From a checkpoint of a small transformer trained on Wikipedia.
Size: 9 layers, width 384, 6 heads of 64, MLP 1536 GELU, vocabulary 8192, 19.2M parameters.
Architecture: LayerNorm before each block, learned positions, no biases in attention or MLP, tied embeddings.
Training: a variant of Adam for these matrices, 675M tokens, 10788 steps.
MLP neurons of a small language model. Each row is named by its layer, matrix (down: output weights) and neuron, and shows model dimensions 128-255. Each number is 500 + 40 x the weight over its row's rms, rounded and kept within 0 to 999. Numbers have three digits each.
A block is one neuron, or neurons of one layer that tend to fire together. After each block is what it responds to, as a language model described it from the Wikipedia text at the highest values.

L3.down155:474484504474561474468496514506482500549538450547475474551523497508555520501484447518525472516508529510500478480495509495524500501474533492492549566542464503484554508509530490493479535516485529510518459487454520532507466540465540513456525529490491485531521449470508500783517517476528460527503530529492513529504484433523474493491465489493509507515483506521510487502506500495437486275475
L3.down1447:504482512443462454549501566506451491473569530514506490474500476540486470500494555428502594513544501493452574532456506506450474503449552430458503442541519455551456550510491524470494586479486488467561451523535504534469487493473499459511501535505543545558501486474522497481484526461533554478506468513460486459483515522553508481511473496488504428510517464499564472447554500571546452502488
Responds to: Mid-word fragment continuations. Short consonant or syllable pieces continuing a word after its first fragment, mostly in names and foreign words, like Pa-d-dy, Pa-d-ova, Mu-k-welle.

L4.down722:453505573512485455538530529544528517489480500505473544565511551446481417558580524495509462530573549442584507517458508486516565521440573471487499454500481449449460479508483559503516498506556519541461537551484559526475461565471465489480493485504512456461491493520499510492444526461460500435493438443459467495477468466550520482477520539553461518432517462541564527468505435431415472478459
L4.down986:516459417438516551533442485506501455564496451544444521546496566461443545501557472529529543557528490567502585451571478523383529499475508517570518535583543435484577464574505449430524504489534493519514510599520542541464564453443558515458452500489488466506511503536502507566498566594450566492505473457434560507567487477535498526602441441559472484485525484516422538541515515478491482487510
L4.down1169:501490472499439501475508495533533524420473590567459518489540456520497575577462455492546411568523583456502479508524412518470539483473468474508526539549585482573484477417503532516547484509515510499552511523529482465565548492547463499535523435454491493537451568531599494515451488477498519463431499554457483426460549472523451537561553523469503461499499491486519520554545581457394444489608
L4.down1373:569522487510510477427477504512520477471519455475559513510596510555488498509491476548505546509529556529499500471507549520514474497453445492520559556582504487509504443521474470527486508520469501521491497491433541468462475466505472469473513500500443501521488464470496573625491558503492513374491553527480455488505515566521552497508507500586497477509432419515571451494475498530510491441508
Responds to: Mid-word consonant fragments. Short consonant pieces like d, s, t, st, y after a two-letter word start, mostly inside rare names: Lu-d-low, Te-s-lić, Sa-y-lar.

L4.down363:444544503492542525496561516529512509531509469461429465513492553564460515522503469543468552523464490438470552452461497483580521562495540526475462566477468578547453568478507444526501515453512526511452496481528488447494488504503474458421527555572458521494518478492553506413518484415474490503453545521461476465537519488530504477505475484549509472559546529436522450469434459468550476490527
L4.down566:470512484555482436462548495469487537473503502541459508527505436553512520515549489529495525505472470448555545535512547513415591466509513513444492566530441510522481583508487526483522513475551420507445552501482533485483488503447491442502491562502490458443499497500450515549499547450518454448486520535532471495497440448518490478515518523557482508432479454526576489545501508505492490504546
L4.down762:468504558510430521524548506466488463534552460514438479551519534596437505503477558490507502561443473482470486500505497469540457539524561538507448582449452529492470569544570510545489537518481464545494525523530477545531477431537442516532480521473513517602509480490550443536481437510501403524500528515484472513473534471474438521466563489476526556543552459515439571409484515500483475525496
L4.down889:475475596532485527494524529536539374498500526570476427483492466552475514536482496508544493607501445519522500409525492505558523550452510511461476439496492493473525589393490502455514441429516480476495583480452548529476490487473532487532546536595506514429575449486527473443466514482485480500471481525498552521540535492535489523513447480498489519461513557385547473443457441489505494497465
Responds to: Word-initial letter fragments. Single-letter or two-letter first pieces of split words, names and acronyms, especially capital R, St, L, H, as in R(ink), R(CA), St(rozzi), U.S.

L2.down391:479481456510529542465406568506544495528547541513525524487543552536504540443488443566540482495506545507466450531471533464505533542462466487444528497491468492549450543513487522581525544523476535535520520553533474434494541528458555515516485473575520470568511518510502463497479528539510437483492534541583489588477525564524481557485509559449516504431540482480429550522465493480447570517483
L2.down1107:418500469494545447535527483511504440500559435488465425473547461522484491497501562510470534466422510493508507485463483507418560540510545437487424470514582498558478582525529433489474454567465591547527513494512520505472517444512442511491517475552454468468510501524517452462471509480464455522524514524493502470503447532517415443508498490491508558454531528499478463585529438540535433506553
L2.down1196:536512544528417470426508522528491571483487496447477550462570509473444541440531463449579520587484472467484495509529529533479527470557486517460512585494449482531478484536470553491516507472479458509545513546523531529481498463466513431490550500473535495493485498506463522497558517490528540469489510542471522464518446551514508487568488516482561541459493432572429485482571477483433439512481
L2.down1257:520476517505443503528496483432580519515457468580575449472479499506519496541547479547470553501491460538554538471561477506574491594478491489504478594420428448551467525496499554529566444512478395439566461511502481502496511526564574534471519413531487578438488476468499493463439490441443467517460437467471482498499557525447482589461540450501545456499516466507497462544504482482507512482519
L2.down1279:448494473524481458493519513585504439482531525504518509524553492538432488524501518525487485540484554487546536597499519469435502474567524571459486550474523459564502452516534520487567512498546529556473489534518542422495461501482559526483595538510471505566444530533472483433489504522531459556506516472512453602533529464510488494453514506572545409468485449615512486451517505524509404500527
L2.down1345:462493435540431564436456508392549496560490558478495485496429471508524498495526514468468512481499563444445510524422474448475422491506487574471552519565478518460493527477477545502578513524540487481553493461433500447482480511561500584505469486520539510502494494478515462535480513484436482372452538444495522529538553504479458461522498479518486483547464462510540552460498538542521548520531
L2.down1382:474506538395446513463530556504523486434520454484464500489513455512504461520438526481422508459517521453545490491475476471450527502496501409477497414438507486517587538451480508481508434520500583480469559501575411498444504521594451556475495516537480537468605465426494466514479511456526505470459479522492423497558495467504542463439455571567542554490495536498524507483530494469469549499491
L2.down1447:441495435483477402520537464498502528511501560535517496472520500437468515472495486502464527498543496506434494530589525464577530518516477564552560503541493463526477538485516492485514474492407517501530463544526475514440472415422440519535559524491578515529502411573505452501481383536616479478488518483549503453429491531555523554478460455485510534488531474523511487497506519460507403484552
Responds to: Consonant after name's first syllable. Single consonant pieces (s, d, t, n) right after a word's opening two-letter chunk, mostly names: Sa-s-sari, Ha-s-tings, Da-s, Pa-d-ova.

L2.down481:543500546530545495470457508539533560475509482483488416550497539516518479464536494450540443554503501519453540479535529487500536552517458594466409503545500477519526522511514432465469537505467556539504519539495504548530500515410485506454502452587446429494445578499550499568542501476526496553413507442475511613513495515561479523476466482528496459477453476465514520471461556502417486490463
L2.down591:563514527530469549533495500525497502569528466541485469452578540520518503592529460580468534523470551549445514422461499490562585546497489539558505525556472533544508506461560533464537556479529476478519460478473523480525493578486537554435478496519376502540523487495490538480495451491477520522500526468486528450525513600527495522467470446433509503478540482528509553520543524507509474502511
L2.down879:550499505586496491491457493419500434415530487525434522503429516517480512543526531480539528447507506562470490379400557504496472544532504555523493476517456482552480493580511560455499452492484536516491471479566483498506528496497563457415458448468464456467581435425544561499462550522532503443518498492494545545584488524470531511490502451505543594524508488504521556478533516552562529487523
L2.down1034:504514494423485426473492590429481511447556478527472407489525478470491477527572446432447528514504532499585499510458499482496526548483512493448485498472470482449507516531440516476515513497453500506497483511495466506517549475498465545483477490609417547503537502488494589491418534472456480476504537501446483554540483588497503493495504525447404456483494507557532472448540531479563524511488
L2.down1124:461419531519556447602487498529511512407522477520512488553523505521465519466440502529500543499435538526499460425504511505494532513452447514469472477490416509498516539562473530498506561545476509566492524463522558484428521626438494486525514489459522574469459498535521583521537527561498468475500486550552516604524509470594473509540433513506493537460466495532502581480468528416519514507485
L2.down1237:534503502458556481575513476490459493492532493555486450492478526503492498535463502473483480467457549505481556483441502570527550571459498588531480508543519461454511469510478537411497556558546538477608544543495472461547515542535492527425504520449376473549468519560512550486548563474512537489560499474443421562507514482506529499483484484536493516576522563509533534595480462514504429488573
L2.down1474:461512543485507510492491465497503511523551431550459473567560537604424513486476495533508552542495466402512560470545542477568503517448500512460445561480516520478496512465564419496529527539524466491471531523527482442539538527537511464489546578479429532552482462552488470439486456506498488562541543504489540515497480516493427553579487443546546532461532494469490475434494556451456491513457
L2.down1531:535463548536493471483458511546544545479526509504417554483507510469512550585548462450537512522498494426484589465571551494576455514575518488568481519543418507494387540473441553452527455507541520500459459478496470511516472469480548524460524522497499511567496518498534555490481498550516521488425463495474592497523479478464574439484534469500483424476542514554594512447457487493469492493599
Responds to: Initial consonant-cluster pieces. Consonant or consonant-cluster word pieces starting a syllable inside a split word, often ch, dr, br, gr, as in chin, chronic, monochrome, Drug.

L4.down241:564535480436474432517545541516552471471588511399481496489504472523472470501424514509401438455544426526541465479488547503580465595439468501531495491526532463552443425484589519539471537469455456497467505477510556517475489416523462476433526496479544561482526519476557487483487566501433537454568556529477616481550567520486473494451485507560467478562495470448474523509509561425509505474539
L4.down1165:526533511411523473518515427492547482563510432500543463493517508505423482500494528523489534503505502522561471451526512456468470528459460530527463563503493531537533519472502456482524524471533458449462540571550531532460564567504477527528502507541466522546451602441541524504470457549459537499481508505508451528529542476539440463491516584578452540443487497549514462468487491468462505513463
L4.down1313:479496537542486494488506494490467507461509502446485538597543465541466495558458567531483509504462496518468573514458569505537478456478564387484502482532497477589573512450504543523514495556554496473558476539443482492516525431525493460485512528508494474501495501548446493406515548484502554460473536526474475474531531506485538564567437569447488507510519450431529497523603516492497475441456
L4.down1437:478485543488499488430510493518517548557430498477451472581466423463435542534480529514510450474510499475522545504560535488461497462512490504525491482546502533521531499499466471453486492507483439462517588486502499473511493531609521476486417506523571496451486509524523571425542477503502471521460523409487456462585473584511492535512450533450503554526548451525523591435554475542441462489415
Responds to: Wikipedia heading closers. Closing equals-sign markers (==, ===, ====) and the line break ending Wikipedia section headings, e.g. ==Early life==, ===Death===.

L3.down432:573472485457469387491465478535487565562470488527481525484533482512478509484465491419508551482524483498498583458425482439518496494477486501533488457490496456591430520517519533453613500562515567509479533526540462516507548582526420486536458476521503526474530411480481504494510604572555447480522577543538556467493506437454554512518557516475448557520490513478483434496440484467488473460555
L3.down770:546517486489479455471549578439560455611502484519499473559379502584516499486493483530531486507461431512565549493497558497399525529454448499529506474566501484520563510533560509452498499455516382552539498502507530473515459539425476469569486469492510481528495501575539570459507510437475562487463473507516515465479457496532472492485544547478484455504522577465522569519554512457503466488492
Responds to: Heading close markers. Closing === or == that ends a section heading, as in "=== PhD programs ===" or "==Spain==", plus weaker firing on parentheses opening or closing an aside.

L3.down268:462497472501518444478499496519504504510577541454486540478529520501452525451510439460551496547531533435512496519496509542584490511500468507461434558483480531532469512551535516508502455480510560551527499553425442494455514453445507452491524542473494480550523553488466540601479520481522517493491477461545473555452479492584449524543425486534511506570511519528487473451469507535463508512515
L3.down813:565466420515482471441498441496568484509557542434499470579446508472513480524442474550568562481464508464510472549508478450508516478491528488524460497488507504481493556508472450400483518473539502474460497528508500534472464486454616512499465503434401443531462572463455515437536561535531443545595492573491516473532549545466520509455482505501517480493551475557482553500499453452468476488542
Responds to: Early word-piece continuation. Second or third word pieces inside a word, often right after a capital first letter, in names and common words, such as M-ich-igan, P-h, subma-ch-ine.